Weights of a small transformer language model: vocabulary 950, biases.
MLP neurons of a small language model. Each row is named by its layer, matrix (gate and up: input weights; down: output weights) and neuron, and shows model dimensions 0-255. Each number is 128 + 24 x the weight over its row's rms, rounded and kept within 0 to 255. Numbers have three digits each. A neuron's up and down rows have the sign that makes its largest values positive.
Before each neuron's rows, "fires on" lists the tokens most often at its 100 highest values on Wikipedia text that the model never trained on. A number after a token or word is its count.

fires on: "re" 48, "o" 47, "ed" 5
L4.gate518:147170120156114089153121102094160141110099150175158150137135148102079163087140122159107101119120143158102155068134153086157112147138102111159127125063122112175106142153144108152098115088093131116139113162117154131128136121146136130155127165157146159094136152118153104121124124111144115142127120083130091171147123129085144118139153141145155111135142159157138161098106110117089148143119172118117074138131147123103127137142103158142120109141170129141132126130133127147118108110137156120143107136104106108111065132111181116150065083143157156113157090127181156128144123146169147160107108155135102115176135136105182124185166136130095139153143137153096106138112101133146083122151133105125142137151138099118165117138128135103124120132137118116164135157122148122136092137130139
L4.up518:125105110166149081131110129147131163134130100148112073162158102175117112143176177094099104120161134154143133162116103158111132133141126127145131156130114101133103111145130132124113139123120160089102091143169108102122130110116132111103146125167096102128160117132109140131122113107120087090097128117164092113127120190125140110130126150162106130104134166120102142100139154146116143138104110158196160141109149095100162131114123133151117120155126118100135123136111153131098126127140173112112145134108088174128070123133123167164129174144166147160121091163125121165118156095118100129146136097138123120088074167158099115090149171104125150122123111100164118145118146130139118174128136138108123080106147095103139130136126132134125091105136125125070102102158155112145154119083158
L4.down518:202102186104134146104172159153106157141089165124126129121099105111163140121151141109102136102143112121127125155098130168160131151164155170077139163106145145116137098156129144077153135149100135134148139119149119159161142152114098170115143126102097123111118112137121104112196142159146144144115165097129136106134106127113106116157137123139103169148110130130086113147173123099113171095112088151135113105108161077123110088153154093134140098110072119112125108125104129098114129130174121132141128135118126108094082113137135124084143089187090111131145146131164123093113132129133148153107077109139167127107112128109091152135140116096114092101118124101127148113145098136139126141142144110134140162131141124128125155109145095110115115101133077142160148109114168134104110139130164

fires on: "re" 18, "n" 16, "ed" 9, "th" 8, "–" 7, "e" 6
L6.gate680:128087125124122128097148133089095143098116094128181050110088163109116137132094107106110113160078144137132096091160142107120167110123131151142108124113160124112123094146094079112079115137089108149114158156100107127111137140120107168122070111147112118091178093164106160177138123105123165129148123134127140077123137105143152102156108113127110117141125105147122083118119154158110137079104112136101106147140142140154164143138112117125164155122148167129091106092127152104138135099117105073136172142098104117158141145135156131104137148141121166159139126158124097175123146127124131141138150119129108130155141089185107122133093112120134144148133122126096109090113169147146141101107147126143105116098144096101141083155124149130113124170151128128148127159125141118106147152144093
L6.up680:127105133088111112082100146152116135106128103145163137165122093136155130153173113105085133107136115103121166133124158080146176138144080107126093165108101148154100085119128104109090125122118123114074075125128102144127147080142140131123126128129142127123148132163151168150125157148116164147175124129142120098110168133158140125148141088146081134071145124153108148109119183168098120132095108127105142106118110111138160091147186111099104144175137154130148159156118126104126114122123116092126133167142120128128132159123157135157108174121087104132181142121132088152118158140126109119102155124147157151120128123139083101140121088158149130138131146094161127107143097114126131133158127119095082145175074127143105145124134149144137113133084145175144143123117098118107115113120105
L6.down680:167138161137154144084118086136136140142110165118083157129166147163187131129135091171162128107142138107131149132123109156152091131141120132129144140098127145138097082161144125166120093099168105136167151132184114129129122113151141147148101098146124165098085149190105142111139091120174114152095149138116126123138109127182138127157136143111108118112114129164147118114121133133146137113138165100109113174153144134164146133165114099109121133127134114137104147129089129080125086131155132164172136154146109175135088073126135108111112155186133136108129120128117105130137142113163111111115138131091131087109114130067110176146123163123131163117068100143124138091128121143165101154125141125118120125144108146204137122145139138147139105114152145116110157122095134118135140144145135

fires on: "er" 37, "s" 10, "e" 9, "ed" 8, "h" 6
L11.gate687:113147081165103088122129145137098144107148118134095134149139146144113104157146128143126141147163124095088116091139134125128140149096147128076160104139133132144109082135151088154123122125114118137127144118126114120137147110107149135141127150103089126125103216156136146148122131169124138132137094164125165148150089077119078131142146140149130133136162094103144107130114125089137110110107161077164079085122126117159129117120161148125132132140127105119128141108160131107107160154122098131116102168128134122162189112132156135109146123140124175106176153104178135090156133100139087104142121122105151073120138152134169160142111156136146119120163136107140101118165163129128148156140138106095131121090126152097116179062116106143148132137126116148148097134129106138192091142128144
L11.up687:146150123169137144146116130108103120112176119147155109146171114101140130140118127099130170120160112109094154088167151157118113162140175113166146157106091120126185115122096121134161115169144130133141130114104133090083104112133102122160158106096122116167129162140120139124115161099105132167121105079124157126115130149135152153125137143136128142183159131109124128161170126148101164148143162149121168103178148126123134118153130118108145115127112116166101113138132147135068153088097135104104180074106183147103147098144164088140119162129127144098107098144133136124144126141106096132102156127118095105143131156111191126120160136116095143130175125150147090125162123157114117155181118139106113131155090103124124148111141102123166137099117116102163104146128124138154143130149155
L11.down687:133112118105175080116126138110188138098119111132115130162113125121142154124147148153138075144179111097146115133108131109133148147134122141128162109161103118142107203103136105135146114113126096162123100159164100150136135138127100143116118156113097164112107117140090115130151098161138140132157179128137081095120121125118111107129141123154158121122123122111100126102177180158107137107109083121099098094124124136102118133100167131106089131144122110143168115124126132143125078162110135119086134161142122121155141120105063095088175119170105095132107136100130107072146125106162174149159123143146111153100148143132122104103088103128138136122128148171109159095141148166108114136136141120149158093111158126125113114154113171108136142121133114157093132130169094161117092161104120

fires on: " of" 16, "g" 13, "ic" 9, "b" 9, "ag" 8
L6.gate260:118123118140150162149109141144146123104129119135161107142120129166131098121147115145108117159126161159089146114137108115086109138167119094134129121137106153133127096146122126097122153129146102103142123129104125103112137099151130096108169101131093116058127131124115109101147109159112155165155117169074126182166124101097134135113108169124096139146114125157142104142101153115108152123175088098091128186118106154142135107086160114124163116101104135124129112132170153098073122084138178109120131138138104158111096158097151136178135133162142111127144111123159153141130183108104111139127107161111145143127115146151130175110122110146180170108141110134108098167130111119074154100108102134105125083105144117136133127126099147133158093154132137144104104146098104078104170105133140
L6.up260:112085095117154113089153153077130165143111101140163095149105085131129077108130113127142145173098134115141105145141158083158140149081148120129142109122158101178086136101124091158150080150142113138129096145124139145108099124119138094141109135146102111109138114118130148150094151107094124165130116147115117138134157097135150122107114106127116105133130139146100099172109140147110144135135159078101092137138104124132160114163108133145148119144093141131139127107108153144128119109140163157095104123134126157151119128089125119104120143127087141112117155075132148149100102127164120139155110153148133075107157101116182107154136123124088125115088117153086112094144093144158160144100143101109092155105166147107193114134093161177103162136152170132122131169120128165111101128119126
L6.down260:142123132158133129123119085130140103102137135140122106113145162145136157107158151124104117088127124127096158152073132185163148102118131126149147150144116166154102167159162118127131151139093126067136126091119120158111136125123133108110127096192148137101136136133149140101055143118118113130112138149140103089121139143155141152103105191201140140095118111107109142133107156132180094095130116102127107161127127130106089125142165149141144133125111076106139115119135081157130151138147112143126101118149149149105098091076101122123142118151133133136123091084111137119159103127108122122123125086121162087122150123170134119103167112147112122128112134136116138127137114093118111090101137154138116124155113141151143107065117121174123139167089099191116145119090099100149113123094128

fires on: "\n" 38, "$" 17, "er" 9, "est" 8, "e" 6
L12.gate757:112075111167147118127127147130097139127120119128148163100169182098143143126148113134109139118101125117101136128131140106136127099156180131122134114133101120120114133130120142160154080137067091082133140079133126154131147101141149149141173126132140120115105157166088181134106110121095130133156147133171104146165140136118126130121105123093100162140179134157094132122082133160152135153167138148161135121154103134129192090074096093116142106104161159132171111110138126118113175100121127111094131135142126141132095109133091099121148101139165134153100159123137152097107118109156102135121146137118130135115155146118127142135150107093115101162115118152129119127133098067149117120134116111096108141107155127096092148109114144138112147102151080151169096126165166117179074135110142
L12.up757:143132138139152116121136117124090077105111130157087138097096168133139175115101155183121130107175102121127077156144144170149129128143090148146119160154090085128163143185113149141103093150119125104097157119133118094103104113138127122167120123149108116133085137157167138120109121138082170132108097137093149138101134129118147148124158128158154142117092129172122121127125149129102128094117151103109157126139114140104110067153100132116111155173112152179089103118136121145173131163130137110122146115178184143162131088141114088132119156105129160091153143150145111113149146112140145176082150148171119148127138126111157138099170125123152145147109118145161160125164106142113130124117123110143131141141162103114099141138180135148142149119130142132152165103098111113147130168149139
L12.down757:142103133109161111154122160105162135117116133106131136119116130120102092109108133077149138136098185134095116117122132138124105139139147128140142130118107102092139038122128125125116106081144141117109061120148105128115067195184108079091121134120133184154093095074127107131129104142174103112138128120171145104117137125135091106133130068116142134102150098133142171152143150133136121152130157157134113096132148132130125110129130127102126147130140101096113097109115149125151128127191130150142089153138125170117146110116099152154098151132099108127088148168119108152100149112154124157182087128151150126089127114124112122099116122135142115143151155116141146120104132157161113149155120137157084133146110118137132130139164122060092136117129127119135120132140159124083109135112099

fires on: "ic" 22, "ag" 12, "in" 11, "p" 9, "ed" 8, "n" 8
L6.gate358:080116090140117139117137141144116109167101101130147159133095131149166130138126090081105129150120144166132096093145140124073146138150145169139111123140142103134084108140127084103131155111124151170122129127098150158157158148140078135095111130116089104113146122187109113168156114133118120147153125109120172132135106131100165133100108133096112110094104118146143161156144123147088183151094081126121081168162127125143109099089142152112106127096146149133131110107125186161147114103122170143154152148110143090139139155136159125123112168166121152145129127096149098156117170103138154122141166105082139144163120116151127133140135087177123125104152108108135140158125149140097140117107134101153153152096128126091109144170120141140115123166156162133120117150174121141117168132102125
L6.up358:141144117124069114135101170119093177138114082167111123114146099171167175113105150111153086097150068156127130104140118116135100134084131111145058141107100095135120126123122136154099139088140093143146125124130129132127112189137105093078150104150122180126135135139089128119110132171127115158149170102113141082161130156100128094134095122163133138137098131140071162113151137145110113146109118123113121114139095168141145130162136115114115120124121133106102145099122152109157131121138140116079145149099139107151145124112130146145151114144124142105170151105134130144090161148153151161073123143147145127117123104102117116116140106107117149134088114179118123142119098149162123119122106115126140135130074104093117077112107118156083141119167123151079110158157146158129116139141127
L6.down358:126101153153124142114147179131123107114152158141102119112174131114158129116099137139121154126163101112105181114151152111121130129125157100172144173095173125126132117126140127141102109124099120135147111145111146127168123117152119119079092106144080111100129110121140125105096110107089163142154140120143133148110124137122143140158136135142087133164123118128148117184142116122170110136114175145138138132166113106113128128121123134080157128179098134128174152190109149118130170170115133141143132101173158091141104129160095127121154116175153154150119134141142138183119139114121096103175172108110128150137095159109129115134113110107141125157152144111141141085108112074098150146129133075131127146114119190147165150162117148132136116136147091062120171087155116127099153128119120

fires on: "-" 55, "–" 34, "n" 5
L3.gate238:090118132153130155152112126143144167112142114104151117149120154129149159146152109155147096117127155113134108103131130143166132136134152133131143119120103114190101102123133098161171150120129137137151069137143135156127140104112131118119130097149131128093099107129123124072130135100111072144109118171108124160146141124126139133107099140121100160148109095168160149114104171092089125136104137140104083129169116102122105140113145118127153076083159148108152150141113087133154161152117131140145109146143199146163092128145077163135162156145170096180143130149129089137167101158119127140124156166099084128088135117107141119159114107174111099127135094147094096162130093125127107133124093115102104112104139142121139118149088107098133139101121186152139118114083119119119096139125141
L3.up238:139104109123086133131167076156125109105133093110117116093114151154125130126132130083119140086128124129166166146134171178149135125158132118164130115126162135097143112114078147147115140153116123102114114145110114110104153144106106141156144147107073099117129093140114147119146109129129136151118148095143111148139130157155125135071102143114126102118090109151118083148155109161105141120129124103135123140124135157118170132137132150136123168086186108157149170130130110119121142112151136159124176105111115151127117100162154147146170119145133139144118116169128107100132128171157114122167144081116105131156071079164148135102115135107105156165131105106185137111103100138110131107186127138125107154117080098115093109091143057116109155136118139113101128139133142144079112162165151
L3.down238:155060088125147159118103122136106092135130138148114092158091122118125101158103160065105116147147131132116057139104138131145143141117105152106162172118133153158171070164106157098106152124110153161109144149119118124117122112134124083119132135133091151182094122128170169141086099140151158137167124116120128133126123155105118141110095135141126094131112163098115152085106121128131133178150107163098164133124145145151115109175137099144137129099132083132126126109095093119096108061087127115128119144134132111126151129101135140098110130153114121154109193149143125127144102085151158103129140117157117134141105151155109123083107123116103092138166129129128105133146134122133128082148118101124152138125084135091119124125163124186143139125123126120102152132126124168172143130133146

fires on: "g" 25, "um" 24, "is" 23, "o" 18, "ic" 9
L9.gate10:136159119103178075146140127099139106127099128123098127114125141174130177142145099180157082139140120113124153128134140134132145109124138095168127143126140127114139105114124130093154122127163102112093134141121116123134136145137184128134163121114096113088147146124137137107120133099149110162156104120154138108179121134146160134186103120104149129137124147163115114141149138108180117147122139104144095134171087135166113096093125118142139164120105120134110112160142140079085140142127091129161136125093146128181196083112165159159124151152098167154092087086126159143128141125111125163116149105144143108131143096151115109128117180122106116121152164119129123157183145156097154117085191128117129115081144120155136146111131154114103084127128104135120115102123138114131154163088132
L9.up10:143170127103149151127157129123130146123150147137132148155065120128080131154093120134141122108097097121117120174148125139142140167099102119103144082148129131168125127117123084113149117121137137109124143127083155106112133136145106162161093084103092115139066118123097127168125164167104088082128091118158186098134125165110129128158179105098136143154116130152170100084141146137095143143140106137125120103171162151145102123136155100110124125089121141115135116138131125117141091115117158126158149140167146131139101146148173096111139100105118147118102098104158128130138106141147146125165148122147125093115165115114140139130158136105110109121120118121111134119145120144123115077170126145143102149170120158131142111110185167206162169114138159096144119155143111148089116108101110
L9.down10:123099117116122102102126106141154141152114074105099106108139099124104112119184119147139114123119131095139116108132129160139154120168110121100162136088122157107155153129147177128139111129120134136097094089105098112163143116133105105079117139092143122121137111176106125155086108141123114089128133140126094152132115164172128143082079138141129143152126102128126111113113142115132130112132119120155095064122154072146118126119154110144121107119141116141084143179133155142091099175122138102142135092082090145105141053120148121134100105135136126135110141142116129154123140096100179158135182108102093122124127135117148098098124095113132116155123119090119144152150145125100097158139093164122113180141132122159112096140114141140152125086116121193115150124155081094105122121149090

fires on: "is" 32, "re" 11, "ic" 11, "\n" 11, "g" 7, "ia" 4
L9.gate715:119176115122133131077163109099090135095099106131094132111080124174147125149145109136156140122087149131095125098165120089082128124128118098126142085097132135151158121132156081097130120148180087139107126138128142140116160123132151106173143111093148105140123161167098145113135123101104119120139161104128144100161094126118130119148091117150123100099164141152147127111154155164140115127143151132094138152134114129164091118170120080075114133134140136153160143170142164158119151131101096147123146148121111109127148144150122121135103108127086132141138141102111132160137151133145156181112078121149161157139126110159144110184120100122127140137146125128158153149149096141101070145096173130081112124099124114136139115134151123102149112113113083163142075145135155148098163123163155
L9.up715:145101142116106166174074119105115158103120146140134156184149186131126139102133116091132142138169147123150125104170150130153114148093099120142117077134119131116152155166077084143091109130132152124136112127056118141126169133124096136137141130119146110136109110121120154068151148125124115131133130170147104163141139137133103146109155118086147112130175159180100166115119115171108141158146115132146080116176156101136121125111105120127114156129157170124129098122126151140122116112162148120095187155175129108159119104122167129115151115119132092113118109139100062098153104146104130132174146114175146169102111137093112114107126156142135147100125146168141166134103099131093129172115117149128093141131151114155125131126112118136118104128136127132153130148108095149098139138115113
L9.down715:091121139113118141117111152159145111147162123147152147179117172114119128117117130107159121098121160131104189135126149125157117109108079122109116119119109146146124114124143129105089107123092110137130148140112158120098103111155152160150150085101163120125144138142149176106123104133114159155157124151181168116129151143155128126155143169106110164151134105114137169147172122149102160113098076140109106118105175115148129119124146128140145115095138126103127137156118099117102103152118127150119161146137140156136122153138152145150124197146119063080130102121098110126104070129070128141140153122137126117067109115116122124123157158122112096094120122122112129141056084137130143135133127119147102151135121128148129093136094159133161088139153155172089098139140121178103111126081117

fires on: "h" 38, "o" 29, "t" 20, "\n" 4
L11.gate353:136104089144111126157107118104151125126123123143145149095090135136101126109125080187120138141098137086090148102109155148124096114116135094139161102118114121131179118114178130099150098096116129138153120161140134131113142105162136122181123155146128094153113169127118158116113152082120132143157151103112104127152114134155135134134164153163101135101126111155175116123158119102117119103103095137156156105122149109122068107148127115148126108143121088169119143144128120154191141143094127135098145130151066154144125150122139147173108085127135136131095126174146177134133113127154095139157140068109157134152119127127105128097147143151112139123166110083091125167154084125061150174099157132110125142121113131122097157135103158148102117105114126116137146143094140149096106155120151
L11.up353:168110102129169155130084129138124185157136143127139136137137133114130129097106146154172108119074147109079133125109154144136091157152094112095151154114152112132126169098089134140145131116119139125107145147090133135182171139143148146095133130123125148118133176116116136086123127126095120090127166117173135100106096138134094089134156156157108150151103090128102169128117135096128157110161125160142138135156162123132115130113163159135126099112096100127110101118107137174106160118110128123139129090102137179106123099179145162120148135158164134115103102081137148153131182103137090105129153134138099151093124129167120126090166155117168095126179118135157135149165117137137145132125146104106152131148159170102161109121147107125114100181115109121136158123135153123145168102151108
L11.down353:130131159125094155093150155102105109114075128135159140127130148169148140150102124129130103101136127121180156157090163134129154121168162088123162104114152179124141118097077142126156157114137143122121101117108152155157114118124129137126123056137126109080137145103121094121134142136123144149125159127125149155187106098129077115142128122119095122147150173161156068131165136139149149099127169137107131161140118108149113110134116089126149114139120151083124115145166099119146130176102116128108132113148118130143131142167138170125170142110134132126131164133138158064095135109139106138143098163119164126136120109084143068132109137113131079137146135134065156104114110102108147120168130147118108153107154116149113125147117150095144115143120113163125108156160180140159122134132091

fires on: "s" 13, "le" 11, "ing" 11, " al" 11, "n" 8
L5.gate222:133150118099113141104091097149120106095109167113143119144098101101140125126127176125117113123093155118174169146130128118106128128121168131151139156077151094100141136088101169110145094115126145123110104151161124081134143137166100117120091094166103127119157128176144099108110134112136124144123118115115143110134131134182140114167091162141092123113147162123121120106166141156146102131133165115124106122135159105146124103172164123125090129101088123111078166135138119107146076087126143127108116152114117118118122152132083140121102125153130105095149128072117087118193157116135147144110121163155095072151114165106094147107183145112179123096170142165123134137119134123146109120112179121119135141164146111135125123138144156112152098109140157099151120085136127151135150114148134
L5.up222:100129139120107118127105108075148143133135142112123130102102175154114153107141114151140106130149152143151088119167110130134150098172094151146172157142084100143112106133138075148118119106133128127130115109136154122110122158105139145126116118127158153112112118144153136158135111149120131099126125164177104148102108156139115186152109154151101126160143089126097095102104139150112068106109124135097147125104091140157143129167133115154069133143129105153167110130099088122067118129121113126126165129144102124101151156128126166135171107087141150139137161123153149152116135162171157114091147103139089090158101150105155097109134111171100099134126158159116120082154111105144102126111156088175092137169118112129131153083129159111123143170160133152120136138125101148150152161104133
L5.down222:149148115164133153119134103126191178098144149123102102158121098102142140117127151086112141104112108130145119103116148164100130132121136165154099155092123161129155144121116170138118111147126126099156116134191100141096119112121157147157113091104143169102114138156154110119134119158131176115152103122138133144168187094145138147120150172161125174119105152147101175163093112149107136131133142117140130176151099134161124198094126102149113136141151130053096086107133091107179119134133130151145129124125160085128123147120158134148147140146137096131093108138109123129122113120118159119134117118157125152152139130099100129127168178191099136174137107144140136146125143106083091157120129141139149147141116095114139135179109102123114139103114140119143153124117142140158140138161128

fires on: "e" 31, "ing" 25, "er" 9, "es" 9, "re" 6, "it" 5
L11.gate622:155152133109130191090149123134140080108172118132132157122150131107147095107094117137146104124159146153107152139117142116101133140143109147142122130126159139157070173100134111103138133140108107085121103152115170128094107166130192137154145112158130174124123158112141139113141097093119129144185160156153137115137130093085160084115136097145138141139162114147132070109111175152093142149148107139116173157109124122131138115106148119154136115152145136119135120123134112104157108165125096102168096160105120134116097102122112138109134114083159106132142144133143162100154127096112142156073113133072166131148154100139150100143157162119137146122125117136139112164140135100112137134133135103148148106155133096112182122144138134130112141109163142106147141098153178136136086065099098
L11.up622:118121162119121098081113163165112140091118103167127139140169124132120141117143145133118114116108137098164106129134133135159122138141102138136140108149076156137112090096112149157068130102129100133129086135132110137106133141107093163114130160160120154173130114121146156159107125123117132129118185125111110144124159153153134128167192155153171132112082096147111125145083148166117113151167105120162154143142099130085173155119152100126138140102151126115138159114108156159120150100162142145150120163162107149142081126101106157138102137172153118154146125149155086142126143114174103133103148103153152157093112114104145153146166149126148159083141150124086136150156090115145163166119082163122121088109129091137135092154094103147134119128103130169119156129133107128147137141149122
L11.down622:125104118148153087130152149128126132075150150117151120123110150114164112133174133156130119115093087104139161110100131170120125173103130133139167136076153132163168095175164080131094115144107134146113142124152092103125119147093098140148130123113101125123125122098135138119124117138068119123080106146114126175100080143158122163112109144109112084133128136188111122146126093095129139156135101129090153103175159054125121150150132115109126136176129135134109111147085150142127097164156153114137108120139119140172096083140141158133109108137122131079119115084134168137135088093108103081105115129128124084121118134119116149101120121151111132137119159124142104149148133118109112166118112088133112113145129148125142121113135136150143087189129175139123106112109171145130117143131161

fires on: "ch" 77, "y" 13, "ag" 7
L2.gate385:157133107105134105117132127094135148111156153124111164109135091131088146067158132132100128147152122146102082130140150119129161151158166127146098113131151098140129116123162123098121135123162112133089122155115107134102106128080116147142158124140144156137119087102131124162154149116120125142106165123141138083175178132119170096147138145141092095096123078166137144139096132182167154167124124119151139145117119110109145127101143171091127117103127168154128125118158112121102134093119157111116164148116105100116108128115127129140126143098136145146136133124121085115127180137111166107088114135124158099075084118099141141102134141078127101131101112130108156110143128120118135120062150137186101135131161109157145115140100106133119156083150140148150073130070101128133094118076115
L2.up385:123113134114154155116174138098131118142064141142104157179139193094139155144085119157118147122129122087119175124161125110140148122114132130120132141172131092107146129143110128115170154113114148109106122132106152114094126127125123126166147174138159177143162182109141156114135115122124168134122132133092169157160129106105154115123099142123123138160150089184109132149143107097108146136126129159110103116117105106110077106119113107105138131123105085144116087155133144124135100127129164089115142121140137163129160126112097133102182135128109133137137128151171125152151153131133099143109135140115133146103146165087193100146175102067134087129169145157140143093112104129150138168141157133127096120155120158144090129159150114098172121146108142124163111147168154123127134134096146
L2.down385:097095154109108128123133144139200097110121156138128104139116104129159142093131132137144067109146150156130117119157126136133121145095143127139123131127128094125102123116132115138098133088100150111117108149108157127122177096118116154135110136109121128104198202117115091149133136119144130130150099135149140094175137125097102097120128119070128161138139140169112169109139140141092166100094127168141104118121110121114117068111097106151167091117151142134118160115150127145125138160117154083143105140131088135141121118126122137112142079111124142109128136092142132140131133145133118104158140166153128194101129184106112148106133169148072128141106099073153123124110187093123141143095150097133109145089139100109165146106120134112128104144128095134134085142125139158088153101112132

fires on: "or" 26, "v" 13, "y" 11, "n" 8, "r" 7, "ic" 7
L4.gate496:139142114117169136145174084137126090119123149137128122150136133147125136124127136153112125147146084132134093131139111088114136101113168076163150119138139088130108108103130104074124143146124122090116140092151121127097115132100138135128128118138120116162159102113121112141157114096111158115078173124104132098123145142143151122062117170162109093105112117155079144155142129126129098141118106136190150164133155109156117155124123098118093118072127087151181104165120129107123159136127128148101156139137125140175163172110167138140112147107128112115149133078116139123134160127080189135157111166087146108137118137111134127117100128133110140126157127120159092145124124087146110121121159120104138132123176166090119107064100136094134121121149147128161126169098148161137154160148156
L4.up496:124116114118176135119087184133141114093164093113074157113097147130106141116124097122161129122126175143142144154113140095116105101132115159131137128135138124100128088120125121137133121136149168115160103116107168125158147103097101143133128144127154144116098103123147165163100108116087130113124122154118142146114103148105166139138136124126148115086103143125081094097135127100104123151133145128155166147124102134091137096107120106110099143092110130126134094126169131137174111184147178125104119106097148118147150121146145117123145124109142120140126144101125120106146171104113146162105127139073136142118129136129196104175097138079105114158126130112171146160155102169119095186116095090124136182107141130156127176133077132154141102119129099142161134139145087145178134113128173
L4.down496:184144135148158112139111105091098090153121110137129126131088124096123105141156116077138133110110139128156131098108103122128122114096125141171125120149145124111097178139098173116167145114123112098138134167081135104147095154147180139138139112160105130126116134114149144130136147103140174159150078157143112109157125126153122116164064078152128122120167144120124123141134149108153115105142145172147133094102122149133152115135103130126148130128132137125140146104155166145126154155112120119143127058125123114157112138143110177127135151121128120119124156112139189098128108167138110096138091103128143124122136116138090163137202154124097131095131086121118154169156119110127154192157108119142145143131118106080128152163174134103110146139080151114120083106136141097157106097116145

fires on: "n" 28, "e" 15, "le" 11, "y" 9, "u" 9
L9.gate759:133146112098105126099111106115068093094090112161140116146127123153105154092097157103128106134101111154173153094135132139134115141153134135147089104082108133140108098108084117126083096133109151112112115158175168117147142138087155112110114098133111150141148127119138094101131109104119160139148147140104096142110128150120123146153089123131112131129161108163122122123109108116138145149095154156095107168118157142130141124118158131151147140118141127180089160123121139106114091105128109171127138127117108118103148128119124122130129117152102075102112179133112094153136162179154106187150123124123161090163143142096136106135184174093138138100144141138153157119114099119121110176082157130147121124142129089135090124159100125060126110129104126146122130111108145090118090119066122
L9.up759:143134079157153154160172107132148164153161090115153143179162157145152126114128126117112144152100131158147151124142141132155111105175133166137121098113134116164104147161124121179153132157138131154109109117124157158123169165159121119116131110161100107156142131138114116132146082136083121114163159150112148160151124158094163118127092126106116077129136132104167145132102146164143100150081124133113133176140121158105099086122100170121137147118143124166122131122144107107137143156127116148103145106098124084144166115094119126111116150105097156187111123128107123148099176104117129121125102121137164105132140106117083147116124141136120112146128131143145118106146089133147102148134127110081180155083109112099148137147127123071127123130101121118138073142149142141170168182165129
L9.down759:147109155071132086077096114140115137127105149098112177139134119128087161117105135151144147120147092115135134093128123104144118123147157116150107097162145161128108145110126128118085156146107097117122103133147138116103150117150163133091135108131135112108102107139135086128104119150060101148143087119152089109136148128072092138122158113135135147111085151133129094116164170097122166125147140140144103116102126170152147154131156102140144065089136098145121128113145130103146147138123182122140107090114088125089157129114100156118127126111128072112147130127157100074130126129181102129121079150117143106123127142073169127126140161159141105136139090097149133155127163140145134158157155134154135133102119133098085095159132097088119115132092098091100125146134127140148117137135100

fires on: "ly" 15, "ud" 9, "le" 9, "re" 7, "g" 6, "y" 6
L12.gate442:180130093163127161135134143087095125111171135151087115119139170159087170142080140157142153152086150081112147094142122071114147118109138149159086120135166095152119118151134099140122118104140163084128153102151139110099101146134118106105127114138116112107150149169134144157128124108083166115132182136131156110128167123176153092150098110156103143104141111133112155101189188112116114154123125087139139134153167160142121125131139093134134125115155182145146113138125103128107140132142138110120159128118141149101102138152143124099108102117152116137150132099133132112118141134117168136117122162121177116150144129085128103172155162151118130164145115157162127147136116163147161146154136125169120127113166103168139112125072149129116133093127142129087130138144147145141082136126153
L12.up442:119146125122130138124177092106094130098132106106109109117151144155148165114102173188133153157156145127131174114171142085120087123127168101135152106164125119143131152122117086156171106112104124159083137139096125141096111183143135077143110142135094112152143186162100124129145168162102141109110145122105126098107119116136124159151114168114139168143175090146127118160169149140082111129133136124114130134147169121151110137121113125138090123124119125100132156141145182101134118168152141153117108149115164139109102148141111143097134165119158124148116142122156094074119107122150128147100124145136133114115151158149148145108163137152177141155144142161093092077127120099135145126160125119112135109103176132150113153113140139108116109125140142083118065147114114091117138163137149
L12.down442:143102121116122167146123166164195140087128139146111139132101140126116115071144127134107088094132113104163080112147190107116104125136118116094144153127094128130156171086143115102119113112145122095134098130132148125159125067114125160110098123108099137165123138104121168119108133116157117123125146130144149154155122106133114157103132121140113079094116140134105123139105105134074135158131076135115092127130113127137081146113131123128142137110085115109093126101088090101104080138130101113163112160155120151119121092114126139164139159116126109129107118139139161151122119169116112111145146103194132133136136145120135136103173105081111113073121147060166136159127132107097121111132108127134125164122079113181138114152163130178105154129108150114154100138112097121123125106147130

fires on: "n" 45, "-" 18, "er" 14, "ers" 12, "es" 5
L3.gate399:117134181153128164119108162153096128133163160135132111149124159106119137127130101158125106111117179142125142141165109159181140132117141140118103113098173115135175133161136117144082148134094124160166132179111148116150091089085127118122155148148094104108139124135156137104135121124103130127114111149096108137157151106164169104108141129132084130135123121126162115099113181134168130125131120129117090099127121084177085119136129120133123125186096125130137179102115099125117145113067112083138104076151131170129129151116126080113132112142106088150163127147106117115107143151164125128126111120112113170112106123187145121180160101112114145167122158125119131131136127108120098159108111081148122170141143129150126103108140166132084132154147121141117133092087150135125116162150159
L3.up399:109120108085126169133119165152105108154133153160157124110133111138146145124129111084118170116139143124142108149102180149141128131122134072112171138086154134084168149110132121101096163155128123165101104124155124118097122161119094106136095144114133162127151135125153118144099126103124107125126140111106100085148166101120143138163148114121129173146110083166139094115136153110179165137116086122087141131129091139128106129134150160116115094113128144069111165162097126100101130125122125145117130120119093135114145128153143076108104110162097149143164115161129094128134154157108127133107109163116100121125132152109163131111129123130121144133154127098125138109100115142165164133131160166137090127155094149131121173099139117129130097157157162076157165132175112092166117193170115
L3.down399:170106132168099138151136096100139101131155073109103122135124136148126137139108166138083115127141132111169101138149149133107143118098078134115133130117080101137089146103107156129126137128125137178113160133142100127121090160127131151105063105155098135129108130147114156128129093120119135090140112132124164143115152117078129143144137080093130126180113143130105143140125155092161135080130089121143146121117151155125085139102159080127120124105179069081139151108144150129101139097137129085124110178108132144115131085094118180121149119156106110119052123139148094137104135123117163083111185122147082127137117120144129146146131143116122109129088164130136109093150116114128124127123152135153111128110145083131153112113132138094165149112097128141116123104134136161189125130132124